Part of a small language model's weights.
Size: 2 heads of 64, MLP 512 GELU.
Architecture: LayerNorm before each block, no position embeddings, biases, tied embeddings, ALiBi.
Training: a variant of Adam for these matrices, 160M tokens, 9760 steps.
MLP neurons of a small language model. Each row is named by its layer, matrix (up: input weights) and neuron, and shows model dimensions 32-159. Each number is 500 + 40 x the weight over its row's rms, rounded and kept within 0 to 999. Numbers have three digits each.
Before each neuron's rows, "fires after" lists the tokens most often just before its 100 highest values on Wikipedia text that the model never trained on.

fires after: "\n\n", "^"
L6.up133:540537488518488458510411440531511468470508573509501524477519538457474449503527522483496511578559462468476513538577464462542514472437530522474500508531532485462521500556502488488432539465506553467518583412494536416536454469489514504489464434561425469481524541462467496505529511534496480495561563548490555467611534471555459501569522520478539426487479501561498541454516393521555522497497

fires after: "=", " it", " V", "V", " It"
L6.up460:472527528495531554497449477543505444489450477510523461474518516498496477446485510515564537550499502548528570472557478503562374517462445536539441559538495493506481445534486525494490508490483479475537481445387489547511461470531527577494423487486433494566526522469472541571521480521468561534473538516486509456454472552543548475570491509492500552488501457468491535474492558521460547513408

fires after: " \"", " (", " /"
L4.up442:508479494433458536395501524536534593411479448511508512489502501498479458545483476501416502516473493453539484491521499477509501531477530487550463528449493494502504512520461434525496485485526524503534518527492541539479440439494500562438517453494497425611504505496516494495498508539487516465563540522539530417485568418527495524584505516476497511509469463547560486542474464506501436609539

fires after: "=", "\n\n", " During"
L4.up374:491455516497448458456453494432548392518454492557450528463481540407447433541459542518521508500505528564496438510557501544467457488492559521480489455544541466509474541510459518481496547451566438562482551550440506492472557427564516528492497484521491552500482548521559490494520507532498563520541532535460435497545493541531423528523463551501484465463484460467482456520509484488528491472492

fires after: " =", " l", " n"
L6.up204:464500541443501525536477463554518549536524485487473491544546524466498483485492486531511463536455511436455465521498547430468487540412544474558474540492407474499526517560470481532515453544464500458485434466438407600532458483416443549469539524585507485488611483504416562497497539462501509499581481492514527489495517431519571555532497513478458490496554526535516503506500503488478457539477

fires after: ";", " |", " —"
L5.up168:432505492403530520600508587487534581505475449524502511466581578444475544520588487507515481497462580518522452474528546542459532526568445504466517496464449444474536435487524502505536491446473463495429421434465462474461513526416510556476504527520529573531556482508438513515514529513543478440534491475523483501502483549475513493534497522454474499450542455459522539479417562481502510462498

fires after: " of", " the", " New", " in", " from"
L6.up238:420476501541502469465493523491508471510501469485507476397575487473536435509535533573477510482488467488493517483459523589450527542540497466485469508543484532466554562513495509460435537475543428522418509474448473496478541450445518524489526506526442497419496449565489511506501464457550466410470550455494430471567556556508536446533505479505487521486492402483557582474492504480520482479497

fires after: "-", "/", " p", "\n\n"
L6.up368:511525513499502535485546487494476535420507442505472551477536515467455482482507481487488483524518511472517472541541583518508491497444595509507488503462485498469472497565489527559563612539557462480524502504479422535468601510420442538442547502503456481528585537466452550550457565523456501471528560450466490471475506491502494498479494547562484446505502420437548548549466451556452448500390

fires after: "|", "\n", "\n\n"
L4.up449:475489496559491521492507525508475432431468423484507468456492533533470445467489519510476487530572457579481506410566452506510500532506552513492442461489523514452548507483511504551509536469596499534549551527482484504539391476497495518457499421488456478569436509527508570515491465514453462530558570536491531458461521511551523446544507543531542537528574445423512536551382471475488462518427

fires after: "|", "-", " the", " and"
L6.up470:541493514440541526527574498455533449469436462600500508434493560452485541543505460487546470470490610555608500475503507456524445444512506550440486536455553480491521465485483451534515538534483505463459522427496473467550458436492417527482472436513483516434441502487517531490504510530387485552534505529528446451511487484453525512478526477462558514511566510481511537534551486504579437517451

fires after: " (", " \"", ",", " inter"
L2.up405:546520520490509500453588503495477521484484487543513465451546556504466545490498506491435455468513483459490497445475590555436468559527500540487414492464419516493525487469520494491500487434529583418536456549509515537550483458531457480427523433507539493595582552535562507487447499523508544484540514471556547438537483499507501478535499454495484467483509574460514515552489480510484499532472

fires after: " |", "."
L5.up57:427522450507429484490497450454538514537471597523445506572492459517510511528510483464505491472498480414513476500499521590545586571543522539545447525464479434545473515464524495564531508513475580492480491433495522535521516513489513536497490486570519561571538469488454504518410506479505462461492519519533470453513514510599577497502536442494437451467477539440481512530464420525502526479401

fires after: "-", "\n", ":", "\n\n", " ("
L5.up258:524545549444503556534510535551516483546455511502498482511549544480489493533478448478494424475479564460547560506449463490502595527522543469501497418471525468476521445484492437551610449501528463493528537510455519518518466548409498524506532435528481428563528518480498531436474523502528463503475579442481457469518459516515573547534467506526515486508544409493493521512389483474498485478418

fires after: "=", "O", "L"
L2.up81:522487558584521505517503467508518474498437500550442542441498470486504477501527469571485503506563473498528505507484572503483469521503429510449531567457502561494467484515562529470516535476508449420518529518445473548489478469496481495430500482639479521606568532508486525450454537516511508475507529414502492418487491514494473569492504520545494480484515518532493581472508488482407519465426

fires after: "-", "–", "\n\n", " +"
L5.up37:516520531493506521485556454447514462526513498486548533497564605497502462569489524536505502471538561507468428443484470447537480513452538468488439629451529497460534530490428482478516533553437555503503485503428493513522454521423475545496490452515449486468547500491452593433532509504496463530513500548545514437506527426520545498461483511486514517514469516484510565472525503447547506588536

fires after: " =", "=", " was"
L6.up164:537501483498508493544518457499502510434505415511511502433526560362490473571512495490546480491499584543567441497511533471435440492520542478513535577524518464475514485443425530505507454514481492513479521451510460510524485464467522493477440452517485519498575533489513501527534561481525496541613523484519509405503448547460458484537537526492514477522463505517507547467466622511499528469503

fires after: " In", "In", " in", ",", " 18", "-"
L4.up349:502509509526538426390554428481478483447513540549414523409491510429428502520492498503459516494465490436531530506428539512460493438520543592526464548456502472508473489525468434569505491515490569486465478485548506523473478438474459464532463517547486459552500512439534497506488519538512421517503575458520478519572573510486544431484551518569587508517510501527499543555502433442535506495489

fires after: " in", " from", " In", "°"
L6.up327:508498493517521472476552587499512534500467412493491581476491551441486459568505493537459518462516476424533518475546516525546464497467492509535489479471456483493503418539468453495423467521490516521478489570519465539550528410503503478483406519523531562479524492523537518580492474498468535462562533481495560400546465467513517470531577482447577489469557491518518540504517540532639471559479

fires after: "\n\n", " Date", " Score", " Team"
L4.up291:520392484508443465526411459385547442498453459552561520514519588466473504602528486531601541535572519505519493493531525498469465527562507549518497519509508471446546451549447480470463535451492503508478611574533457472546511546469504510462438501542482506473436489452523567531539485523452498497497517523443438513458520523539518473531503537537566534517518465479513493480457524455597505502504

fires after: " Cl", " Sc", " Str", " Sp", " Gl"
L6.up395:508520564464521477479510513493518462439516433504503477503524514506521526616483481536498527533567508560516544552490534476443432485489493499554508605441442573449436493590460563502485494547471428447549500556521445509430435466494492498430532416525501560491483532564419509489457511520438542534499478541528535509474520454571489556521496539481516533444448488529519504478481454510527476510500

fires after: ",", " August", " September", " was", " |", " November"
L6.up439:484438522462540476480489578552450477495451459590457537443505486457448530450515463568532522538536485459510497458551459523524475457507509522474506453543568423523500498486490516526528525427589497457515501446488551483513469456405465499556519521511479538557503437510439548471503590546463462498524512519458499475501560527493494506557455488485535432496606490515518526534456466490421550492466

fires after: "-", "/", " o"
L6.up73:484487477492448515508522454474595530522496412533447464517566573518463544595476470457518503504475468459494544529477479600453550522453523472519469572480460537519510501457505484483529509575474482486525481441476523582457559523460517525471538467592583480538534604521482530504522508467493520471563506471476496452520474454525525486530449474466460507535495497500477554472549555486532554518495

fires after: ",", ".", " as", " (", " ."
L6.up93:510544563504507474441519491540514506452523487532469525485512555489447465509464485521456484549508432452521500494495524592471538432463576451455540511495522483466547591538480469504562494500532486512523578423482521541488431506462527458487513451462456423560451528480383449481544555550443453486483571500501463498515485555498552475585523448449539510523554477499528517545459473450446540488475

fires after: ".", "|", " |", "%"
L5.up340:514567504546518502542509507508489449571444523538499489452476533471428470454444500537565557510555558495474465460528464501516532444529495507493528525520542423518531434535518499488590543521485430509469435467476448500562584515531519462478541411538473495499456476548488626449513525463499484583504558557499570475458475584503501484518490567555567521476515441451543465459436522467495554463519

fires after: " |", ".", "\n\n", " which", ";"
L6.up389:539551587559514504584491539504493438488489517498551483453489516516353477482484560459535523521531503521566477505518480569498443424560504542484459546541539517522492515554534524520510440437499486495445548497460521448501492391514414466479508486471479510540560443448436556472560492563408479455510537493548505505496524531594478446539541534528566508426530460508510488538482547475538505445497

fires after: "-", ":", " (", ")"
L4.up35:462480520542438511498584505416474530537521477525462506507515546520501516440511524500522471510462501433468441468485597533466520502498535491509437494481514495505562515472376457530526592518522490513496505437503449547542596506472497511432480513562584491493492516530508502456529570482533451503613516428530486500557452443528492419538500503455537466470520441446561551467553523450500434513463

fires after: " |", " Pld", " zone"
L6.up202:474536494431522610511528551434475543532384521524536469519517598479432504523537477483501521496511491467546567491494536478459488513574585434471502509504546502427545478530471472521597526479505473552527503530488452493545482492476570493540485465557507494466472476485460592451541516582486439511553529531501531440496521508535561501502545488550450537480498404498481470510491450403505535540466

fires after: "-", " un"
L6.up155:547477441478468550450483461492562444484478527563469535476554569470479476551433475459517462471472530467539491518471564442544462549414526492446492524429461496523546541575472490493506507541498544507491484501431516561475490444465471507511528477512489439528603518505518515460515552508500552473600562479492500440492531477531525496478520511529445532453487454478449587463524481462501508550497

fires after: " in", " to", " Bi"
L6.up475:456473475422483482524500465514522528515466507491482455452542475467470545488491479500516523470467470468475550456507522592468479493491481519480465421526413583504496480552447409582597545531548532491516539463541454445420512451545503539463429511548487482467540554499442499544531424452378545447534530568528459486503456503492508495504499494511520456454541438553535495595503456507559532489506

fires after: "-", "/"
L6.up356:535492526453526591480500454473548476457475422498511477526521494487524512536535426530471532484462562487555408538458529476458439496441559536446569518425480512538547515488431492552540561533464501455478597488443479483506413475454423564477485462521451413549509615502412536476542510474503528502534527524527571476483481497496559494521504478482516518530519465481507543497552492464505484530507

fires after: "-", ")", "2", "00", " Time", "^"
L4.up224:474473499514497571503577500468479495523478510477435510489545535455522451529493413509556494486511605540469477434538546509459518506516497521472487486441485466434531451563425461585512530377490539551523534442453468517489504556469473506548528549572491473598552454527464521435492472505508435459469495513463519526508542532502501485454522546562542518500521574496546495492469449505509536533477

fires after: "="
L2.up451:450489499455549428501433525441503499459434496488449495426439469487453477529455476537503470527546498475499483531520511515505473518524460534463451571510517517500484505606486531492486497502490524560540475538437459518464547450459522521462462559534473567573517522522493533555508514586458495427492548490516434452530516531486489477411579498515484478497590480525537523509558500505551565499440

fires after: "\n", " 0", " |", " 7", " 6", " ("
L5.up280:440471506493521486434546511503494504480490500525456493497505432520469430461475510505456460550478510505579450420526505542541532440577553533533483453518585418483565467488551449520560528453534535504501526500481541543509434504421460519447519527539437478608472541579444539512510493504501472573463563506534598461469512580484542551562535479527549508493493477415515501467448519464478503456514

fires after: "\n\n", ".", " indic"
L5.up32:545401546510468507532578567539488478467503564512510545494479501455516450481478450515526533485519503447493498480530493538542492440521469472483498482486525474533514480496458448539518486474541620532465499472526569480417447464460462541492525537487442480483487526477521512458463542437483493462492548453568500455564484579514444487446510484555515551480611428467503501511505445480555483475499

fires after: " n", " 5", " fo", " Ten", " Vo", " 6"
L6.up43:435458496463470604491480418435575493444461580519470491485524532511542488450479472469514527538488524546531529500481530484486542515504494506534431483496515480463485467437489546556466523508460525469494474515490472486500547471428433571489484495601495546541589514526551537538430481469538526485523529443512602508553501476496524506509477452548412497406532493423479501524470507539516446476502

fires after: " was", " is", " were", " (", " are", ":"
L4.up490:576523591503406500501532503492501476514504543513453473501586555496504426496546507505507503523468546489533549484533461481522476521495545523487507513440484473519614457464497373506502523479595481523503460465473519580527495525515456508454545478525510537568516552445477536421437542521465509471536549445501511459538503472540509447535542525483511511507567466462516527547471515461467482516417

fires after: "=", " 6", "\n", " 5", " (", " 7"
L6.up378:443471501515446541485493420395514466437455465561457565490461470488512446470536498529488486508501495548579495471536558494458532496524541544585487499476570468430511500501516480516506536552520562500488513584436498523530440407482481493427452538605466472531483480522520559490457511477547588453513533497546553453505521510477542514521516513451538489479547449409500572489464483469436474536507

fires after: ",", " was", "\n", " as", " he", " and"
L4.up417:483464549470493514456487506511492513441530476569477406466526548478485506451513473467486515499464561483495472487462557554518406545544515551438451462512534475566589527547466513472521478430532425545488504544506532560578489500471502493439473412489521480589480549488467457460496558549474470501583517546437516463533480524549558452585553529465550504475551519488465437498508518468496509508448